python train.py --num_attention_heads=12 --num_key_value_heads=12 --attn_scale=0.177 --parallel_block=true --init="normal" --init_std_qkv=0.0294 --learning_rate=0.00117 --beta1=0.9 --beta2=0.95 --lr_head=0.00612 --schedule="wsd" --batch_tokens=65536 --max_steps=6997
MLP neurons of a small language model. Each row is named by its layer, matrix (down: output weights) and neuron, and shows model dimensions 320-383. Each number is 50 + 10 x the weight over its row's rms, rounded and kept within 0 to 99.
Before each neuron's rows is what it responds to, as a language model described it from the Wikipedia text at the highest values.

Responds to: Pre-verb slot after subject
L15.down700:60 49 43 40 45 57 37 47 59 52 58 67 56 59 45 50 39 55 52 49 67 47 51 48 56 43 36 57 56 46 44 51 39 37 69 43 61 47 43 59 51 15 54 59 51 47 58 34 52 49 48 40 54 48 42 21 46 44 52 55 56 47 57 40

Responds to: Opening fragment of names
L5.down75:45 50 41 68 60 58 48 57 43 47 46 50 38 49 36 46 32 50 61 38 61 53 44 44 61 53 53 89 50 50 40 59 50 57 61 39 37 58 65 45 49 54 56 74 36 45 43 44 48 41 53 49 34 51 61 59 48 61 46 44 58 46 47 71

Responds to: Mid-word continuation pieces
L16.down1479:45 59 58 61 20 59 61 46 35 66 44 67 39 45 53 61 49 60 56 47 51 41 60 37 51 64 37 42 57 27 61 41 45 55 46 52 56 50 49 50 39 52 56 59 48 41 44 69 47 52 41 50 50 57 59 46 31 54 53 49 37 60 55 45

Responds to: Start of dates
L15.down728:53 58 40 53 34 47 37 50 27 45 45 45 55 57 51 55 60 37 68 38 60 35 53 71 51 52 49 53 57 50 64 37 36 51 49 51 44 66 67 37 52 65 48 49 41 55 46 43 45 58 59 56 35 40 50 35 33 56 35 40 45 58 51 53

Responds to: Word-final "ck" pieces
L5.down1343:31 73 65 48 34 47 58 54 54 48 33 39 64 54 46 60 46 56 52 65 68 41 60 54 46 61 56 43 61 49 43 44 45 42 56 73 63 44 36 34 48 23 57 31 57 68 39 51 55 62 59 53 59 49 47 59 62 43 70 54 44 58 42 49

Responds to: Person role nouns
L5.down1107:39 51 36 55 49 50 53 46 63 65 49 50 71 53 62 40 53 63 39 61 51 55 63 44 42 44 54 63 41 51 50 52 33 52 41 59 64 50 31 47 56 58 60 47 44 35 77 31 58 57 59 66 54 67 56 74 53 51 46 49 60 37 42 48

Responds to: Year-final digit 9
L5.down725:50 39 64 48 63 44 49 50 65 71 46 39 51 62 43 58 45 46 48 64 64 39 43 57 39 42 56 67 65 60 30 51 59 46 56 31 59 66 51 45 74 50 59 71 54 50 38 53 45 50 58 45 57 63 65 76 61 46 44 59 52 48 54 44

Responds to: Acronym and initial continuation
L15.down868:52 58 66 44 45 47 43 52 56 48 60 51 47 64 53 57 41 40 52 40 50 38 46 41 64 53 56 22 60 55 43 45 53 38 71 59 58 64 32 41 50 38 65 58 51 52 33 49 54 56 35 45 45 54 57 50 46 62 60 49 53 59 61 52

Responds to: Compound proper-name joiners
L15.down1375:60 42 44 43 60 47 56 51 38 49 64 53 42 65 52 49 30 55 41 43 50 32 45 53 40 46 60 50 58 69 47 60 58 59 62 32 60 47 53 39 61 55 48 62 59 52 36 50 67 39 53 43 48 54 50 65 50 50 59 45 61 43 60 58

Responds to: Mid-clause function words
L16.down705:43 29 47 36 56 67 45 53 50 52 68 59 40 38 55 44 52 50 60 64 38 49 48 31 65 66 48 36 44 61 52 55 49 52 66 60 59 47 56 42 46 44 48 65 44 53 31 55 61 75 51 18 44 61 49 29 47 59 48 52 62 46 60 56

Responds to: Mid-word name and abbreviation pieces
L16.down1292:56 54 60 31 52 52 64 51 41 68 66 47 41 51 63 43 37 49 55 42 50 42 70 33 46 41 59 52 52 45 62 40 51 51 46 47 59 60 42 48 44 43 56 62 58 37 24 59 51 45 34 38 37 39 65 61 66 60 45 35 36 45 65 67

Responds to: Surname or initial start
L15.down1014:69 50 46 58 57 56 52 53 46 63 54 49 37 50 53 52 56 49 56 52 39 53 59 57 44 41 39 51 49 42 51 45 54 50 60 34 47 47 64 30 56 57 58 36 69 30 27 33 52 40 48 58 37 39 57 63 58 63 64 54 54 53 48 52

Responds to: Year final digits
L16.down481:47 40 52 31 56 61 48 49 40 34 53 39 69 76 59 71 62 45 48 40 41 47 53 52 34 44 55 37 63 42 38 48 49 52 70 54 50 43 27 51 45 55 41 66 70 47 45 49 46 32 48 51 63 58 50 59 58 51 50 55 55 61 49 50

Responds to: Proper-name opening fragments
L5.down985:46 56 42 60 53 49 35 44 20 54 41 65 48 46 48 46 36 61 36 47 63 60 47 46 37 53 37 48 47 58 46 50 63 50 54 38 41 49 34 35 44 59 53 53 46 48 51 49 48 43 36 53 47 46 54 79 54 53 46 53 46 50 54 59

Responds to: Mid-clause function words
L15.down1049:48 45 73 49 43 61 51 32 53 51 50 40 56 48 63 63 55 61 20 59 44 40 50 41 46 59 35 43 45 41 47 65 63 39 56 48 44 42 35 64 55 43 48 50 49 37 54 42 60 35 56 27 60 57 55 27 44 59 50 61 65 51 59 58

Responds to: Mid-word pieces and paragraph ends
L15.down924:61 53 60 53 57 64 57 64 35 57 51 51 36 37 50 64 43 54 43 43 53 38 47 47 71 41 46 54 68 45 58 51 47 52 57 46 52 64 56 43 52 40 34 54 49 49 59 44 53 41 32 58 40 49 51 59 41 49 60 52 40 64 63 55

Responds to: Year digit after 2
L16.down1222:55 50 38 59 54 59 39 40 30 70 37 49 50 50 33 46 68 42 43 44 47 56 46 48 70 42 33 44 37 52 47 47 39 50 41 58 43 55 65 56 52 61 62 44 62 31 34 59 37 48 43 48 72 44 39 46 42 51 56 53 56 45 52 44

Responds to: Request, grant and obtain words
L5.down1396:48 36 42 41 55 47 40 33 52 40 54 44 43 53 60 29 52 29 50 51 54 50 44 29 59 45 78 93 40 42 64 53 54 57 39 43 33 42 76 73 52 57 32 36 50 47 34 55 40 56 38 58 55 37 42 28 44 37 62 44 54 60 56 42

Responds to: Location-name completions
L15.down1251:47 60 43 43 47 50 43 54 50 54 39 35 47 60 51 66 47 51 52 42 54 61 60 43 37 49 54 28 57 45 42 39 61 42 47 63 49 37 59 51 59 53 41 46 54 55 60 43 70 39 64 52 48 41 55 29 63 42 66 50 51 55 32 51

Responds to: Predicate role nouns
L16.down145:31 48 54 56 56 31 59 64 45 49 46 36 54 53 50 32 59 72 66 52 53 49 54 49 32 34 64 65 56 63 47 49 37 54 40 58 77 43 49 60 49 51 47 55 46 57 49 45 55 45 60 61 61 48 65 65 53 49 56 73 42 67 58 51

Responds to: Second digit in numbers
L5.down455:46 40 55 46 55 55 32 46 45 58 52 45 65 43 50 63 57 56 65 46 51 57 32 46 63 50 62 32 44 49 60 46 49 59 51 51 54 63 61 53 63 53 45 47 45 63 59 38 53 48 37 54 45 48 40 39 62 69 63 65 59 42 60 61

Responds to: Paragraph-ending line breaks
L5.down956:54 38 42 37 51 66 48 65 57 57 53 49 58 33 38 37 70 51 62 41 43 52 50 60 45 54 49 86 40 53 48 66 39 68 61 46 45 54 70 47 28 51 53 56 50 48 57 45 58 62 50 42 59 55 43 30 58 55 49 37 67 52 45 49

Responds to: Name and date connectors
L16.down1065:50 50 53 31 50 48 48 57 50 59 49 57 49 60 65 65 53 67 63 60 57 37 48 67 37 48 47 32 63 55 41 62 43 50 64 46 47 44 44 37 62 57 59 50 56 51 51 37 46 34 40 47 52 57 51 65 73 59 52 53 59 49 57 52

Responds to: Predicate role nouns
L15.down1066:45 49 36 36 68 32 51 44 42 33 51 55 56 41 39 60 47 48 55 48 51 37 57 50 59 47 44 55 48 57 65 48 63 39 33 31 50 33 53 44 58 36 48 45 61 53 44 35 72 60 55 49 41 59 48 50 45 68 52 54 40 72 41 60

Responds to: Main verb after subject
L16.down569:47 34 58 56 44 53 54 37 59 58 45 42 53 65 60 48 57 28 60 54 48 32 53 50 42 48 45 45 44 41 57 59 41 42 39 53 51 39 25 53 34 39 36 44 69 54 30 58 47 55 34 35 51 44 41 25 49 38 52 48 57 67 61 57

Responds to: Domain/field modifier nouns
L5.down632:41 47 49 49 40 40 57 56 51 43 65 73 58 62 27 56 38 53 62 44 43 75 49 38 58 46 56 69 44 63 50 45 64 49 45 65 44 51 61 55 54 54 41 45 37 45 54 51 52 56 65 40 59 46 62 53 50 27 32 65 59 48 54 48

Responds to: Dates and mid-word pieces
L16.down1179:38 38 47 57 60 39 50 60 40 64 56 50 53 35 57 56 41 42 41 53 31 54 51 47 77 68 57 53 37 46 55 36 43 53 30 56 45 65 51 63 50 60 52 68 52 43 65 43 53 44 70 53 54 61 74 39 66 57 42 50 69 56 56 35

Responds to: Clause-initial words (diffuse)
L5.down1522:74 56 48 59 50 56 56 51 50 61 70 38 49 66 52 62 45 42 42 46 42 43 55 59 49 63 56 74 51 53 50 44 49 53 65 51 53 45 51 38 26 55 68 54 45 62 48 59 58 36 50 66 48 51 74 16 57 66 59 38 63 57 51 42

Responds to: Digits inside dates
L15.down613:40 45 43 38 49 57 52 69 54 61 43 48 54 55 44 48 44 70 51 50 38 58 53 50 52 55 45 74 58 55 52 55 47 74 59 60 48 48 73 53 23 51 50 43 46 66 44 54 60 47 41 43 52 37 49 65 40 47 75 56 60 61 39 58

Responds to: Start of noun phrase
L15.down564:60 55 51 61 53 50 41 43 52 51 47 36 46 62 56 61 45 45 47 73 39 55 55 35 41 50 54 74 34 60 50 48 37 45 48 39 61 53 68 58 44 34 54 61 52 56 51 44 46 59 47 50 47 54 51 42 56 52 49 49 49 63 50 42

Responds to: Mid-phrase word starts
L16.down1295:48 58 51 41 46 45 62 38 38 46 51 59 52 52 47 42 57 25 38 57 39 53 50 54 41 56 31 54 45 69 50 50 58 45 51 41 55 50 60 61 50 65 47 52 37 42 41 41 39 59 47 51 53 51 48 57 45 49 48 34 25 60 59 68